MLP neurons of a small language model. Each row is named by its layer, matrix (up: input weights) and neuron, and shows model dimensions 0-191. Each number is 128 + 24 x the weight over its row's rms, rounded and kept within 0 to 255. Numbers have three digits each.
After each neuron's rows, "fires on" lists the tokens most often at its 100 highest values on Wikipedia text that the model never trained on. A number after a token or word is its count.

L5.up411:094101128139130112110129135141097130127126118118109120143186126149127158136130090119076140103126085162196106105143112109136154127133107153108132124143123127115129117131126124116146139121120153146137163111138130106136121148153131116103144213155140133120180116119149178115076114136117097153172141127151155117164127148140114140117166143140128154095171145184124119100102098083150132138151132150158128111141126134141122083160108091077154160100113138125088157127108150148132178116170143127091148123145182103146078136107129124126123118123151100117129098084114103084141123103151118141
fires on: "om" 14, "re" 11, "n" 11, "od" 10, "ut" 9, "id" 8

L5.up267:142119121090131097157186104145109159112111142148079123141133143153155101141118119141152157120127166162134101147142117097114138112132132135091110123097145126145139114140128134103125142115127141176128090133160165136126066109129150092132124131154146112104115082172100163130090125118133134151147141102151128095121122132157139109077132128145151105130155147150110170144161174092135145136100100115141139146151109115130095104098138111128126140150108121119139118140109072147110154190145081088063111124153131167162115149121076142130140114125164131112144091164114139195145104118141120116
fires on: " cont" 65, "t" 18, "as" 4, "at" 4, "ass" 4

L9.up155:133153159141089115143178133153152083102111107171027114120097167103125114158138155164123173124133124129166116148116127118100105086128148166123135131119139116149139152124055167137096137139138175138105103138144128129126109128114107102130142127149142150146139135154128157134089146136127109131126147145147125093153173176167141165134143151119097133113104118150157166099118135139127139135160139136152118129081124160138162146082140122170123106128144125100123095135164116118141099139098113097089101125147127147092109119145127143166103130111171100112139113126151120143120151094136082137
fires on: "t" 28, "e" 22, "ge" 6, "as" 6, "y" 5, "les" 5

L6.up9:106112082164108104125147133115152100125171143101076158133102141150102092116151105120186149118124090134113154131163093116115102115142112150149097105117127103107104169179116151139124128132115135081071131171132119149162158101145142157145105127148139100165132082096103128142150100133102091131125162129134125118117145113111133114159157112156128117121136129148163121127163087150183134096105090143149100140136142111151130150144161120113101138167136108111140130127143110161111147100132157187136147135159137133096119108116110149163120137122136174113114136095086076112141092175124121131
fires on: "ur" 25, "un" 21, " |" 10, "g" 7, "ction" 7

L10.up77:142132119167134151127162138132134152120183148138163160167119171104111148120155148153183131079106107145097098140137127094111116106114140140118160130148095135109157143178122181149110112112137132155093103131132133113139147125129158152102129118127122147131109143115109120129145168085095110134134105079118154125121189114146113098160154152138135080133170123153106044095074158113133128136111095155178164129129122100140120158117171123110120145139154118138127082122160153137125153106126147120129112147148144138145161116139092110169152141119129151143150126102108121088151111127096142127
fires on: " st" 62, " St" 7, "ur" 5

L6.up159:143129086156191136107136159140140107136129145146125115119119114135115077141161133105099101139150162127174142162123157145139112122097161132156156131136143154099157093141127154099145099101104113111138153143149108179140173124119105132093114126139179144121132101130139140144110156116129117120153100119096126140107121185118110135142173112118165112105132151097147106116155115091125134083141169148132175146119130151121147133149166118127134204120134080156119150104126120096128161125128156172145133130068118139160120146097134128132140094189118111136112110159166152142144100147100113089
fires on: "2" 82, "m" 8, "end" 7

L10.up157:145123119146151139097142153144154127112116143117140140153110123148092074130141121139180120181133120133075126096123160136150164067089139075103109160102071132130108093143081101139139168103160128128123108141092128130152135086115141108098122152128160165155110139150083100146126097116110151137140104095092138139157167109160092130104119159119082116111159112136130094137186164118134124132146111129177132119140121091150109171128117149120105149131097131092141140164117096121129114154133159120149155132130145151147152115150102137117151126153141095146126132122110118112169108106104126086
fires on: " S" 23, " St" 10, "i" 10, "s" 7, " st" 4, "g" 4

L3.up305:116098118118130145122100117123122112145132122108124160116164176091085137094109132146061137057173105137119098128141122114080157130145143102149158155135150068095110111157135097147139107118132114143102146141121098127190114121158134109092153105154139164135123142120097162094132135159100106140172100107131160146151117115145173138119133126109102140126142066108140132102171154138154120141127140124104102144083159096149173123145154123157128108159080112092127140135158123148134168133125159141123148131127126118119094143133126114120132139137126110120142141156135116051116141114136104157
fires on: "od" 71, "id" 20, " Part" 7

L10.up70:142106084147146171118153162075140095141128148147123132156098071148155086156134088103169144126147128134123165093126131174119134104152137141157142099134117100134155106160127111102127145123141095139118139123132106128108175128143099049112096140133165167140125117052130149156120137120125147159180132124146145161162116136114113092120159144129130140107161131100150129099143139121114122123134151128155163146089141125142115125163128139128106159121128111165165073098107156169116130114126126113147134126114174128136102109123110108120121124184134121098132121161114161098170093136124138105
fires on: "2" 76, "ur" 14, "end" 4

L5.up560:137102143115123162148128123088111100136176076111114130147166126137127150099090142171089121099099122159139096121138126080160164043127151096161126139083096121111114106151139130129126098126138103149135141139134149121141153148138095116082129159110161138109158153155136161112113140153115162163150126146092114104165161132109146103131135135119084120154118113112131144134124098137104090100138163104142125144111136084127104132140149105118155156150142138164136112128138105159127132141137146105152117148139179104151108131132130104158092138143151069162112147108132102111129101188179101123
fires on: "od" 25, "id" 16, "ud" 13, "op" 8, "ord" 7

L5.up412:164100108146109147184139106117151091118140132087153119151117102090124121112160158131147142110163139153104099124160120170082126140149142145142145126104151128122145118147108105084154152157114139141098104115141096146125148108100084095140076143155168161125138151102150116111100129091098155154123151118114146101155170111103127128123121153151123097138148134104095127143129129074121161142109119168103108147132092128149135145170147159173126143095134172171133092125106103149147163129122129139103109151082143142099133169138129153158128154131093161103148100160108139163108069144127123134
fires on: "ur" 29, "or" 20, "ul" 13, "ass" 11, "ent" 7, "ap" 5

L9.up66:111094152125184147175127138147155086113124095112200130160137110127168132137149088140146134095116179138124140105132131136128128117138123157136100125130128126107133095134111098112148124126160153151148149112144149173071166143161113078157069119129158146145144118117156131125122099120160148155160150123114150112140114127156120153115096151128064163160119150114109137158143100114151127097126166135136108160144129137146104097194161141133151135145153126140141118121157106129123123130152107142122093121136136097131115128162129140169124181154165153109147080098106153112119115148091104099
fires on: "qu" 21, "2" 13, "e" 8, "id" 8, "ur" 8, "or" 7

L10.up293:164147092174129102152140097179142135088071121111186130123126122072081117128139147148105095138163098100126098110164114145128124119110127160126167117154121179141208143105170136124122124132141131132103160144142123099118115106132144131124094145169149140140109142124097168127130167113112111143111109107120137105128158128143141133170127151132172094122123118091160163100112153110155145145142160173189123120133105102149115132115148099156138148144135163103145105145118121123136122177156141101113106132148135109125159113119137117113116128124162134185085133124146161114122125142097148106
fires on: " S" 41, " st" 38, " St" 12, " M" 5